config = dict(
    num_hidden_layers=16,
    num_attention_heads=6,
    intermediate_size=1536,
    rope_fraction=0.5,
    beta1=0.95,
    lr_head=0.00601,
    schedule='cos',
    final_lr_fraction=0.0,
    doc_mask=True,
)
MLP neurons of a small language model. Each row is named by its layer, matrix (down: output weights) and neuron, and shows model dimensions 0-127. Each number is 500 + 40 x the weight over its row's rms, rounded and kept within 0 to 999. Numbers have three digits each.
A block is one neuron, or neurons of one layer that tend to fire together. After each block is what it responds to, as a language model described it from the Wikipedia text at the highest values.

L4.down838:543459537496465489522438520459434445476492432443542543569571511530497541503517488517455561523444515549471558529462574451538553510510557456459504518517497526534531494467496529514531506511543379509462479523435498523508536533519492472546528509512475438502456529492494555449525530482485510430518461433519481452553506475503536540479544527461464541495496498468503638502490508519546515512492
L4.down976:506519543484540486542439480482492502508559463494520472464485459532448528465529508449486492522459408453554536564479525497575565490512547479463534527462523589554502494465534473505534456525485430448548463532435478469562445556478547505576582534543475436526535538506421476548527564525533451495536508506484392490536519494469496565485506512464569529535473431403395576536466476537526477489510
L4.down1091:498585501511479487484505541508516508543508507485497408535455469505495473520408478514473543493512511462497472528489534534500552463501528468486539439414461585468580492598506497543539562482519451515513413485506532470499538516428593604523431562501540437557517410445488534556506459558479520521469541535523499516469499542477517530435451420471458493435476456486516547553525461500485483439491
L4.down1493:489463504523504540465447512515505441522465463472425549533599449522543535528532508501519519467531480498511459508554544364520500489487634498519477496403518540498553487489521485479623504470487446486533564506461473464522470489521513439470558434511518403396492455543496442502478481601499486465517546511532487539478518520459501428518472514499442512491525520464448501451419554552514499459468
Determiners that open a noun phrase, strongest for "no" after "there is/was" or "had" (no survivors, no evidence), weaker for an, a, its, several, another, and for "of".

L4.down212:525500502497530558578429458517534543468516446467399529548570583574468513507588513486439499515473452451457534462518481555504493480449466526468552490374509545455485508536482546547557526481488466467506461514576516517526487478555476484468574478536475495519485504513557455520535482506485491431534528450521508467550475479541574519565524585520457455491509451495370511543473484497457516536488
L4.down264:482557491561530456533462479520521503504463458510457589574575567507527523523479441476500482560493482459456548448536542475501462510502608534459530472369509555467464527580534508552589487523524503478489464502571548520455512511494488491500593428516405457477490428527516448539546526486524545461513538501519553503531445464507558488545549583433507552465526569529458514478507463528475485456556
L4.down761:479550483520553516504443475525537442550415479491510468505534527502504474521432557522471568496489475538492484531473511358465501526490539474475537524461490507509492453578552475484499438527536510506520505545497436514437445434512513481529502480543438420499574415465572550486549433471538495481482540540467566486534506455540521536466543458484496464428576462496432522480539457522489479478559
L4.down1188:561493485518484509562460468544520483506462453572430512497519547529474507503503418503519534496528534464435517495511499503511469532524539547465500464435530522505491528478510478507496549530502481516538478463540474577492466526536459457507567482509407494547430432499560479501510547514500584490513484457510542478501402476486549494595537562511487480483555561541621512531435501441482490460527
Equals-sign markers (==, ===, ====) opening or closing Wikipedia section headings like "== History ==" or "===Decline===", plus occasional table-row pipes.

L12.down256:468471526513483500429531502440493511477495478488426507491588507457557507559406539467448499465507408503507481468488502502537587458519507550501535546518501493419536513501451498486451515529534538418490502454480489481489516532484573466495499463539501491536520484502525526509491533518498443453490543528488454459499433533490562521511477453555465455517500492466574476526496457482514469579482
L12.down283:561491602493489620525536550464525486502528490546451528467477484493512492452544502425482509511447525465518417505546490524477478543533478432429446451547489486483503415484480474512528543569512511480518514454449560495521522460494503486512462474549545508562495502493523583511580502495440483551462444496496473469506496514510434560536575479508439501448539442557494479532450494470542491520569
L12.down404:531488502433515547490510557482580544420557458524497526512500488554483598466574445536508437502576535487459435520442470497479523485525474531508479465565478467493511549490561447493496543457489481454518467494549465524557536430532518492541523515453475461496469473474468468507537442500473470479515539501475531555536548596535516461502458472470578478508444550520519493550452470547517442515473
L12.down579:452562479457532539473469516583643524420527531554430523499568524502415486593482488456476551464493507514439472505453520523547507507450480501523468516522471549462465517562520578493445543443495445482535560520471522579468507454539512564543531485488484399473516462533409465527474448443528512426549470447492575482480535481469555510467490531485482541419495477488429504505508505409534529497547
L12.down1047:489512536507479518470464548520533490526451542488488522420513597492490432449474450491527484515490441484494471455438466513474568515530427558517460562592507499479501561515434532490466587541488449490510534499484541474484528513513442475515506595472585523509524499514529504539472493518476555470467499484454547479463547487515567507497520464559532562417475533563449519462490553487452492499565
L12.down1281:562494619484450465582473493498481513474486440484531424482500533403457489529567491605479462521533431520534520489423496575458513491468487484479433523460469431429558463474588480536426550471510459543542501483539438516529558430475535467495527571519531492509480409495514567514498460558509505495542473505468445472535512544518523516532483475536564493604540467517561464511446489425449463481560
L12.down1395:459484587538502516477439520431525487523482537502446533432469514482579544471618513484512465622464498520453505496511522486509527504464420509504476466488485535563393470581553525495517591483574442525518502468437457545432542447492467551573495507538548491449561510571505480467511560428530476508566531538517456573514508575474602566470488420528445497445488507485500481476497502461496542459545
L12.down1517:437485478493493535502510531464478534537502527508576562498465519458442473482543452520549485460474526490557530518472526466555400505440420524403577544438552486462553446516500496463627556471501508455479491548565510453509532413488477518481479541483457500536533503545440499507516509521468527495533511504513592465510516422503449475532458446586487525560528445509500409429446491554464461450529
Apostrophes right after a noun or name, mostly possessive 's, as in Dylan's, Iraq's, the album's; also contraction apostrophes (Don't, We've) and some compound hyphens (four-wheel).

L8.down141:471481484527513583508471511514423483512526490476539503533508513504508482432575464420494477522538443531501583510529501523487534464483476591477551472515504579416453505464520522488461430522505552447460474544456536495461476565584550490537527508490530527494495506535537568479567550438520520502451413474580492590528493464502482533515487482543505546540451503546495584442558506443559473550503
L8.down928:475550482518475477497501474514516511531473534509521392496536499491458450498554486418504549493543523537436528517513486507543539428519527524490521509428499537519449471525488467477536491529471504459497463538507542501558498457452488517488470486447569457446539492449455518522541555524522496493457485492533592438434491495477485575470470575506533457575510403541349522450493496541572529519453
Prepositions that open a noun or gerund phrase, strongest for sentence-initial time words in narratives (After, Upon, Before), also mid-sentence for, in, on, of.

L4.down49:462484485404515428527441509463507539546579499496471489484524439529486509545587497531498508503488461509564504446498583505525501406521514476491480496477508503462500484544519511466410474510498510499464508537561456508491528514562530587486509534570442540468409552495352480506441546499513493433517459536508470443568463490596448425486517597528539548541521452471482452500509489589406569591463
L4.down507:505533538479566466500471536492549569530486576490415577538510451498458538482529485473508465475528472480501460435526561504569473522442486519588480564464507498539485479570494492469564474492476510510495525480510447493505519544577484522551511535498524564534460482478447469533525498493467476469508491527494546528501458550540508462438450530464560542520438540472452527472473472555581421585430
L4.down707:476447550579539490545492526485534557531560496511442529538465590503466519456567524394490487496478534501439504533531508517530530476458414490487500503406490499580470444479497509518548505489580449447466478510491517394439483521513543407445481543465476466509567586514543548515512501466441546453535497532474496472540460483493512524451517508500483494550543531492480524577496496433422514516448
L4.down1111:482540537449476527498541511525562482499531494467570434495505546519502511533433529477471489489494440539469526533490527520504513523554523526456502436468476515453542541453530452514659497499485533542439473546522515500516474538502467506477540486466545482537494514538502537459437512432437500440482566549527507442594505476562461515484497449494518557482559468463469543465508468509416571549461
Subject pronouns (he, she, they, it, who) opening a new clause right before its verb, often after when, which, where or a comma, as in "when she was rescued".

L8.down361:451525478499489462528450511547529598423540464538496493477556565500520561540514585554445544445503467540553522467463481506528476455471502555480512502533527490450444547504492532447472480480532464552567482523429474458482462607433551533551514615459566408445515450462525455453540533570443465467487417491500515569460461510489489432501498492464511628462528448495496450455484458482567464523505
L8.down885:495489477528455444409477493483465527470575483546490524460486508544514500504482454550464503436407469481561485480518460484512517555486482473457574503520488493413612575505532583536454495491588556480515460450464488511515485537481508452569588467493494526441535470489457467496466467552428491518496519566532494502539505462494415551503452543538471554538513441547537500455469481484488490508505
Prepositions, participles and modifiers that come right before a place, date or agent phrase, such as "occupied by", "born on", "in Los Angeles", "(now Kaunas".

L12.down2:502487607454499483544478446502489495490449468488570451501461527487520502472508459465543472430515559474600440451488446489518528527568577478500477478496445477489512474555503542543586522535490446455469534502554515432589463488459566537474515576500557459428457501517492484500529509555560461549483529561493591476463513501493552509535467509497520528573496517510563425479503517441525548474565
L12.down191:603463517419461522512503455512519495478477446475504454512462535542576533485536505456491461470548521543495501509446552488459590508504530485485468545485531512500465479440525545503569434565511580500504508567490516441551527564499530432496507476563469497457501455523535540547540455512526450505459568455527468510437510489478515503523480541512453546521464509444404476507481483460463548504503
L12.down432:495477471477517592488505485557452516448506485505481487504538506499461485499500560477527486518519475513442493437507525495522450533483545472476492502431547513519506503503553515535492391507536487548526491561514395531451475495500562542517492509446530480538599477492452563471478478563421504493490453524452489569542535439488492461514449439477517511575574448553513500537518575532501520431525
L12.down437:534549539478454535508544544531483538546442586494527446457509504434518556416554480499499510455565504495470438521485483501503518606503487513516506529477518542485485454499491508502638512514579454551497498519505416534536473506446524499506483468532520455524535482504558527459520507578492404503433483568495539508459503492466445505526534601454478448514471471451412479547451560486437491437512
L12.down663:575507543522518564521487482517537568495461496471569502557478451456443488482467452518570503497562475530504482541489481543413612465420432465566540536485535516498488525552462457468546546465536456473466530477479456474512519480532493482495510518541447478529518477587511555544494508534489479484512566474536534440501515493446512481497495450536467496526547457527497484481494450465426520584495
L12.down825:509544498483476500510444476480472535466461485499502420427550474488469474496514514489484499502511462510552540450509518588544507501486492469460594452532511501560552538495560513501459498504496509452494469532487465478568558477486414528524484519502478503441496452577499528414464482534452548547564598492505480566475485444506481471506498508499495513550512444532621476504445420529491459480529
L12.down844:485429519507519514495481460447475580526490462500481531514481503556469506498479453498476490498515513435471557502496534565486486506516486537400518476501470473413457479517514586507460427496452494486507518353473536436464524505481502481461446519513514560477508482474480485551478562458435467561459509510531564531514448528442533546532499535541541489504515501521537500526470498490540486551444
L12.down847:543521420540511424467469524515443452465496486526542489451509498471474494492526493561443546481508576472503475511503597471446472457467504475510546437463561500415495548488501492514489595505556475558575488429499406414504552443441523454556465511516486493561515428456485503430569561500541493463566539489526503457487452443475457517467489573467506539494571516567510490447476490518471558509524
Words and prefixes opening a noun phrase's modifier right after the, a or an, such as most, more, very, only, first, un-, non-, or a compound hyphen.

L4.down131:503474513471481505461486455512482497508485494489433460595533524487486417533506555476565461519505574511480430420569457434512487512439555551483503521492446512460520472510490400507527554484556544534598503493462504506464511464499521572535486518557526546394451514502486485465461457545508547554538491519484481565509509444484514502531458438475500494455478512444618451502489549456533456489499
L4.down221:571492550534422502452545528497507483473485488517476545488468556425515505493554478559509477494482504452520481514498518472501548520509571456507515535556554470491494528439525486509515548480506537516594498483512526587548547608485486444413495529482533537416512479511547496451511515446487513490481465501526542507512510423454436452523502514512563516499534509466580514530556481475522488501546
L4.down316:504494503497471538467499527447596555514525517487469537480514552549447483488538449433433499478510573461492482443452469422518480470479550534523489543466509461540492499458535524567561569420507468485586461497451564450489525456459497518519574503472461518450486512565496539492470561548509501433542535503460460519530439494527545475462433449516510542528547512425569515435495541516475535458512
L4.down778:475466538553466474420520512483511506486477548477527530493436543550481413496561442455560486493499537576551590477474500499485481469489479543517481445458487505535482530447480411563549482525491491471540506511515551501478520521504505537476509507488616466447504462515556471506460549535473490533459408474528539501517438531569529494479525458509479415482477605458584486477504472486490505484480
Strongest on the suffix after an apostrophe in contractions in quotes and lyrics, such as can't, we'd, I'll, that's; weaker on mid-clause function words like not, to, about, of.

L8.down550:438532481373485527417535498462473519527491508508477475465450453520528490478449502548529523517512536487490510469547461562495487530521535478564473463602528535547398497485485476536409549446459518418460495571471562549428467526632497512499487462493554464480489484513493503510524452530548566498464461539460514452440511509545509433502540540554519479421496515485661532435532500498423474499562
L8.down675:488445481495531556479485532523534511462428439479472492462483557434511467471498515544563525505478531483501461463560565581509463489509551542475495518447455453509514529485447481489501523538455464563582564510431441437543591481458501478505545496468531559492547529478486437495586494517454494509518512544482482562471532560431482439508492453507524447510528493533593503543503536543510462501461
Commas or "and" between two adjectives before a noun (dirty, street-gutter; biggest and most; narrow, sharp); weaker on mid-number digits, hyphens and abbreviation periods.

L12.down14:571492547465456535478518482465512593473484499537491536504513474573500524497524441486508495527494476521496503429498564507462464459501463585446531469488421512525504500514495530537553514557567443553494499509476441521562498495479486462533537486514499516527447458506529448490531513512474523495480536498543453508469385537516484455414465544514546431402539499514486470499521528487536508426489
L12.down32:550506473427485493490561510460524576492478448503488525522540491541438473497544485523569480504520478415449499483475507548527491483485485557481477456487513568446524447501465577524583497506484527588516462531453487479479518496556413513493468539498481518453482488521438413447510509532506397549486478521523504533532438514504592449523496563555535481463557527461474489473432477487487444533395
L12.down470:541486505520459531503519465517480520550474503520571496511572467489529539522504540511525495492452516540477503428458507468515504537465465542423467523425413523568553474518471450560505551542539527493562410487512470492585523456572459466422443478519562413519520492462507499553504488552429481494505456516509502523436462479459494495497516584563537451614511478525471512519487428496521437429487
L12.down513:491497468459547440557566578495534504431482436437488514475514517530433494493472482409441499496503502417467529623450548504493427512427473603462525482477531545380563496578552496489525498548495521496528492497536516482491473455472438470444492460551420494532517502477474483572518554504451522568430427507489520493445516540501497560510502533528509465552528605482544455521494473414501498464470
L12.down618:456481487495511462559527533504524474474476404503522507499518476440497542516445453551460498517521532390559501531476526484480488478535521574526502466483487525523499504418455467496534580473530487573580520452563551554524527470412492538479432498518519526508465483518557475559514497510463486533571474530534529484521526479492502476474557474479530472443471493525479472514464420523523514491488
L12.down1285:500487540479491503493575494454543466492489457541510442508457547513536523560497541433536538479522461495500447502556499493498553494426488510567525503501472519461538482401523525515591486569415570464472474485498509462531408478483461523462479475477538551598518486456491545494417482495447529499488467558460486519458527566575502588464519426544474465567501460456415501467429503499500483486454
L12.down1463:562505482551474466500566470568540535478508478484564486520505518440463527407433464509526514511438565518509476481485550522432431476501509579515446492614483477422512428490507485465508529463511540470537586513440536524492485561502520568507528485475511514529418452518449468565510548469424460449483437540557469435553501436529554507526493512572437473492525555535427472494507512489439504512445
L12.down1518:584551465469530461581471446510543491480505470495486493528565502509504500485507434485423424467516467485462485536511485545543519508465540524513506450452476468476540452435471493521633555516484533523554510522464512494503516500490411468471480444452483505448441488587495568537479550530487444511542570513492537477438504541541511485461512547589449494486526508476484480506539493474485517446506
Function words right before a clause's main verb, such as relative pronouns (who, which), adverbs (also, never, not, still), and auxiliaries (had).

L4.down127:465518539458525472494442567540449506552471474488509485518479499468437478486546530513547544507481488546419478497481487521531500545523395484511469484502466479464519495474467568552470428479491539530567517472498507416518514488543472504485481496520496534382545496527449424540509538501539405421507529462563521487452519464453428528441569496486455479475526522393464421515474465541484538574476
L4.down267:467549559600475427505515541540505490476483533521585496518481533501495485568516461536515482517469464451508521489479517512435466501478460517530503505517484536525559540560407488523522554556457500531482459535492474534479521556531517470515454481462552503498495487541526578370460506454527524495500606546517537468423412453494482436543506490485483512461516537455463528414469402502479544529522
L4.down869:508503525587485456541580445484505431511493533542496527495515489461520486540504497554463530557491489455501593496522463476536474486504460491474483512463512500489496501378447531489526471530494488469463482515457514547568543463491492507443461479480500492474427574525510532481539472498594573504518478522544540476503615463467556560495449466499512541418498496509611460531461583524549570501500
L4.down1372:515538518497418535490526454545411567421511523439552491469480421532513499468502515559494532436523568537474596548501485594516417572517504491502448490527502527519506513475400442565466566475495454472546522553455523562491517442570450520455534448512564472425464476568561467419547470527473522506415401504522492478415520475460465494491530482536503500463555588460634560533507491439457508479569
Apostrophes after a name or pronoun, mostly possessive 's or contractions like We'd, We're, I'll; occasionally the word "of" inside titles.

L4.down490:507495595509523511531565414488469454508532561504547520551532523531472533493522483524542532504514563515473537500428467463524540469549463508531452556528518498462403480466490494506490456514504537444497566449531547550489447511497513499501561451469557447576523487464453474514530523501524457497565496514565535501432575499502512485576497532578491508590446447466411478534466492485491571474476
L4.down1199:530448510488462526403528534513434483495516485454516488508549546507419585508498528592552585505480488591521581462548506484483546558457542453460437476512531453472484519481504461509468509503509586474444563436503536544494489545527571485484496467417460524463452486424491494489475457514499516518512505484539552481490525541539538445525473512550490560548472499457537558459443503466481506457577
L4.down1414:521460497517501565475537461424453450512496518560519565481525484488417493434542462496507428467466525473489619474398494468542485522598482546530465484512510473463402517542488544497476464515428497489464518461485533575545450526472468479509481470476597557587486459469500446515545527541448469506487538592558501445505486438483547467581541491511464610511491439448466539456476518465526522570479
L4.down1525:505499509458515513515468430502429438570533537566530452574525573486426509493498479496566580460479542493487530552471476485497580529599508454513481455439461578502443534442448496501495516543546521499450524413509527575488449498507517527481439513465576503580484415443465515476566556511515447508522494550555534484478488504504515521541495508513460510647431421432386513421487474474485553525457
Prepositions right after a noun or verb that selects them, introducing its object, like impact on, depth of, attack on, depends on.

L4.down343:496635503457491549485469534483483517517570480487560499450484483548525473446444491505516544499491485513559487478528428521582438550570507515465481485525465488493470543513472493456427470516563552411450562538545445557488451458490477508506566574502549500517512497496513523441532561526478520543471496511503487497488492511557465495501495546455393549472441429493595501486474511439472499430479
L4.down449:509531514534454466489540513548460443502484500481528563465471542516465577487502528459480484477558497496534597532484537456508523502522523484484497495626539497512513530526533471476486533475504502569478561446448432426506507525562501467493481501470451520521464532430454504402531521530439502426474427545468492533491516550521514477475488582447496532431515539515416472523518514437557448527421
L4.down457:476562529454396509460423502518486456510508525419537505469444500522519521505491465448573493525537585504573470501496483487552467523590490454477504494474498516519537548462492468479468533508553532512475558511471456493521474438535478431502541519500532525477497539465524461381480539502455535485476454541513471535462441514540480458512477526442500565438508521488553552566525542475490491524477
L4.down970:472506520519430528467472528544408442525507568524527531448455575442502509514457551470552511451526495524521594461521482477526491527533509443483494500578493473501463583465560448523497471475541559521460565487452453514523525488526498494476481476504457556500500533451489480427522555539446447399488440512490416537477493524520544479475505572502534535483575561463566467489562538408539463573441
Function words and first tokens early inside proper names and titles of films, songs, shows, or organizations, e.g. The (Amazing World), of (Colombia), At (World's End).

L8.down234:536504520516502531532527512494489511394559472429503522477510458492478563513496461513540524463435471483504519495453620486536521486503488513494399485614506503481478473523481500459523490493525518475486506547562506505469460580532506476420497511485482477454479521511482462562509514499493441445505456477487491475508530511539560518495531491453526476419557521506370479530549475442594423471446
L8.down722:524425483537569590539444501484517553477512523523550512452502473459476525418536467476442434514439507463500477567440468591518536565471511542456497515465535572439406448533509517556427517464572453496502515474489496524522518489442564543559483507587575532509523483513479555501515492512528576521467524510540530448486591535447513485524476487462405472456509531490577521531521513469553514514518
Apostrophes right after a name or noun, mostly possessive 's as in Ethan's, St Paul's, NASA's, plus stray mid-word pieces like ther, then.

L8.down1211:492425486485560504469530444513454521417520486519454503604518496431443565500521495526500475507476498470517486501480518463507426500523512518575434461514479435546546502465438564473499457506564525441554490513524457448504480462508506511572484471513573500496517460556490548509487536549517493482554510464566580517515531451472523528462472524580468449552553480492468527449534557525486521437482
L8.down1476:549537522521509493466539442485428557503476503577468525533471465427505523449477474486558469517517588497472501585495508546515454462493444477544493471509506466495526502476460506500480445495525469506549444554533529521551521547541479496543488449468534439425453479541539478535591567485480494496455504508487549542518566534492539485487489453551504508458617550553512491513437571546477455448463
Adverbs placed between a subject or auxiliary and the main verb, mostly also, plus then, just, not, subsequently, completely.

L12.down390:438413536464537491482479503488560436508525491525553592505476472530456478503471539478504465495506509561499513560521368485542540476495403563545438481495468505545485545552510465509534506499461480528574539486496506451505539491472469500532476526450428490522508508502453471554445526458463520481564524492465561550598585427469485464455457460474494508483522426494569494453437525494512503517518
L12.down449:520481428419537491480437466446504560519563514545593492599452506574520484475556576541478561498476424480479453511510506468442525514489464544452467576545542519498475494492554502476484445457509528447507521495422529515447449509542484497491535471517495415560472554492459540518496455502504525417477499490544534502511489501520509500470513446439472528451592477502490520432500504514531471467551
L12.down467:532495526495501507529517506596509509510494464568434516497474529544522547543544429440415491506566496432474463493463501518462585446484525458465472469419494461502538425477513451513403508507512452462486504478491517527498543485512538442474554459496488483512541584492412510541426524526482464493484470520448495495527477502455457460506603428463508480504460509531544467534472486492532538592526
L12.down936:486514500545533585462423497498497558553590471515509440548475454580503499594512467453479442430493598456539467453521545602447529465554586511562527518494438525519547550438463443539462527542476477474516548476415546425463511559478515527483506515540515482488557520536529479563417461536496545527442541533498451469507510506535460534504540508490482506457474450502481519514505512513496469474497
L12.down1042:425507515480549531582512508487466536453463499532503448496447468497515468513514539514491514521512442443515523575461503564476455507497450460462523478446531486483413483535516487528559503462508511510511475466533471500543478471512545458541544495505518460503438512508479546547525505476438569578573520526455459477561461522504539519488490442442521537534487633562569528493531474464447430502520
L12.down1076:485473521467520517486461436544531517566398546536467501563501443477469502496582500480529547437510516513465490492483463530575481509549487550480468466457461574479530452573480524512480510522523472579563502496485507486492597488525504500509466478511552553487492420540487503499437400520504524506482585432612506520519477539512509469532460534519484513415487441481502547595466441569501500426509
L12.down1403:467537514520470524450493502474515510559437463545530479496426466469485467566407494456484490504546486512503491538510445450515485511522523516453576497529544472552514498491512410512463529499528533449514447493539593477581502460463514504591468544555496589485482473494517492536524421477483476522518544529587559503531471584542472511449491529517475544463484561453575473476441536488554429544507
L12.down1505:535524535463487448537443480525494557474565506432522468553549474523498501467507459475523482557456493518557492461538533439439561478459467514548499508443478590512507559470471570512475485431501484496489472508427517506458533573456549554476552599472437452532459514511418458509423460482482473483587480559512462479509529504537562486477488530439489543484519394506520499444467527532525464456464
Closing == or === marks that end Wikipedia section headings such as History, Early life and Personal life; more weakly, word-piece fragments inside long words (mon, the, on).

L8.down766:518494561488535487463509503537456524453522489470534532564464496518451548485490479508465489498553480476556490602520486541484526544543514576497510478576569539501438509532514481486456563483525449532444567461447537487503558522582442429503482484509428490519458441508443533437561462505418549447495395519441474506467531553483541473542489564429486523479562573521535442514519514407538495490493
L8.down1163:549483540556512521498434493575510542500505477492454510546481504494527527584465489472450490563463491448417517509535529488489478435458581489481472479509569523531533532517518522516531428416579562550505508491583522542500481524451479503463476512576545519534410465474476483470461471526490511519517515538500411480505505487504475448550470512423422505496520497524545489545432466475479426521560
Mainly the "of" inside official institution names (National Register of, Ministry of, Department of), plus the closing == or === of Wikipedia section headings.

L8.down449:446489528567490446496513531501509507489443491475497562550546565437511462516443421495486520487458532554521508441468511500535485480557499549563448563521447447511547447445523498464512468532485585488488468528500537532480549538418484466591510523469469500515565504487532485516513456509480553468514552503523490541531533478526631509515461456557438549449475436432475531463543521498447525561482
L8.down1378:509515532563544498469527550551473441432404470494557559527507501442526485491444538534525498548448541511538552502498534499567472388499487515502479489601510482532517506474532537463492495508523559413561488547534417543474499550501502523514462452557474568415540501538499529456500487472506413465453515534486512535532503470488502510539512596514382498490446529500428464510520520422513535472435
Hyphens, apostrophes and word-piece endings inside multi-word proper names, strongest for the hyphen in Arabic Al-/al- names (Al-Beshe, al-Sham), also Viana do Castelo, Mosquito's, Baia Mare.

L12.down62:467521525473603497476531477468575575429439491488512512477511464506489532501429485486490430511459481540550468506451493423462439435509500554489490550555448528449560487614476510452401493520500476509490507452570468534524539499490470510501435536467529527510464483476509512517561517474517442489501555453550445534553496528531530436567475507571599492418464543462468525460534523523470437427473
L12.down147:501483504418472428534425453516459508512493468535548474552563487559522543545527530467504462476415542459546504516500521472512584445499567510450498484518477517425508542544507464445507526444426474511515561523502519486461464448508544468462475517489495521482582498578497537509461450455543531511497532529501489423414456565524492481516451568463493599474521576480483529521492502451521518426536
L12.down227:469526454457499433498468481453512472525535482489475491433527504512443548534501472502510497488517503508476450475433479463473495484508451476514516448494398479526481541488501506443478487515454456443454497554519505499493514523562536614463561426611568460518498502612491507509503525456486448507454520571458462562435486483495485494532571524509427480422498487451499502490445515485442545446591
L12.down264:533499517536485553462512487529586478522512498533557488426445486470497521508491459466484472443477512529450479536458503519434504519455458448547530486395438440447454454470448497466465593581481478538451478452498517425525471538476463435454497435478506473515489455464547564523483554630476469533444386536493488554463596589439477478437415550494551491548503413484519426485480503526451532423469
L12.down272:466537540543537453491486500533457461516492496499511544532498453516439506521474508537466469518540454493465470427525459524480429549479488435495511532446483545546528555489508501493522543484465587540515516532470574496541493469597484460474509520516455547555531487431480435548536549440481489526530467543496484498539472503453532563476467555456518459532502488532421543561459438461441461491440
L12.down318:586540444424527504499513530465512534476481502501576500503491527525426533437471412504500438498492506503471467558480487536522531432493513496484511497602548466403500470461479473559424499555461504508441467529519435456557512510490445500546515496503494497505507491461478456530570467535438461580512431558498508494473541527447521454532498550456540464447503468474498516456508519493444516502506
L12.down588:544528514475441497489401478513497520536470504506566488513516495550496397547492558567518501464597568536476573522560436533489445525475493488467498534456517478432476442481525498512553469479497507458516485519511468584554433506460500521526514501562507471551480496504525520504486531489478460579568525455499564509508446444508379558483490567475451522538477530545546483398525553479504453497451
L12.down1329:517543508410433503525497541464488504523467566524483505479544456510535492525566505568515481503548569525527538519488467486480532528426506502494514573469546432489564457465513520494579517471471488540557438533512518538466540510457506510546515530476483479455557512442445495445539475479455391543540502509420515579423593479453488489483530498480556440478424449480513487436513560428526518571575
Token right after a subject or copula early in a sentence, often in article openings: was built, is most, birth-date comma, I have.

L12.down770:457551491465482549520471495470488488488526440523528523514492427520494480505510544545513461529437455451453521517468542457579533503487436481478459465505457439464442437456494522522489481444505456564491429511527505472509567396503499502504544495474510471472552507496433468486546496466492464459459526496475559533441514426521494464495445483522470472508613620528526453494469487477517580485485
L12.down777:477530503570497562507543444509487485490495480512540494529484490428532461488487521493464484517480579537467545595565521485526517493480471526414505521468436474503545435550558487557459514504505518446552519484480479508545536528430474539485548519488496503527455475474489494545566462470473502472454443484526466487558524540519517550477496501469564493461464559494401509468489437470507500570449
L12.down790:533511546436490515470492483496547511463466495485482490463496594478493390459506485487438537503510512516464442494479576538491542467427587525514544523604493481473538374506446477523487547556547464486494429474499499468544548472448442497510489529570449474493552483542577542533497552490526570483505530495504551464540471536531479438578460540487462460524541531461502419481496505456522546549500
L12.down854:561467502551517539492447488544524499457471477443525486491578540559477494598534576505431544442444539507532486548526580527472515477446459446541499479477574507489550565529542511527527496502579478521448469554503487467549528499522497507416511465497518509497557488499533438550539456549437457520561536486514481537500514464453450457544504538482569562493479530522465419474483531556507553514542
L12.down1087:464572466513538498539511559563469499491547483473439448478524498538494504498461481503454475486481478420429482465472520505463528543519422521497506513532506534511529511550485529454504555461518506514515493527573567531525560610509513500478470515558439480515430469484499482547462586556531521576490511484442482562496523538533492547455538533581544427487508533530567474548484490445481438517471
L12.down1269:513488445523518507529497417438554397557467451568541459533455416443487538507504435517491568524472499476540485478465488515487494572500501517453459538569463402424466425557511532510480432535537502442518508501478474454492540506478564503519472553506487476464513533479521516467570480482456543438440571484540547551579492459493421465467535523462495514458533513530561417558500504503456520534555
L12.down1404:583469476455507442507485507521532516505495417546465514444505551535549536472574506539419489506434469478433453463465556491461479470536472432362505514607493465482457486561510611538470512530487461498477503460518520519491494445429503540485567389476492543475583500438528499465462542506482464533488506511466524512430427554556538469496485520501521508532569524501542467590586497528565503503489
L12.down1482:512553561473507424444476493498463519505498520405530575531513520492482485589438441504502478528445544536512451414477457460559499491509498504557523484532482454453531502460494492530506456481546491549480483505557483439467514516444467518447511544477526491429486519536439452495503480536437472454554542478509438584574480485483560437507489446514548532435550472432504534517482502512560521512465
Word pieces inside proper names, mostly "al"/"Al" (Arabic al- prefixes, Al-Dossari, Alavi, Alapaha), plus Sal, Val, in name lists.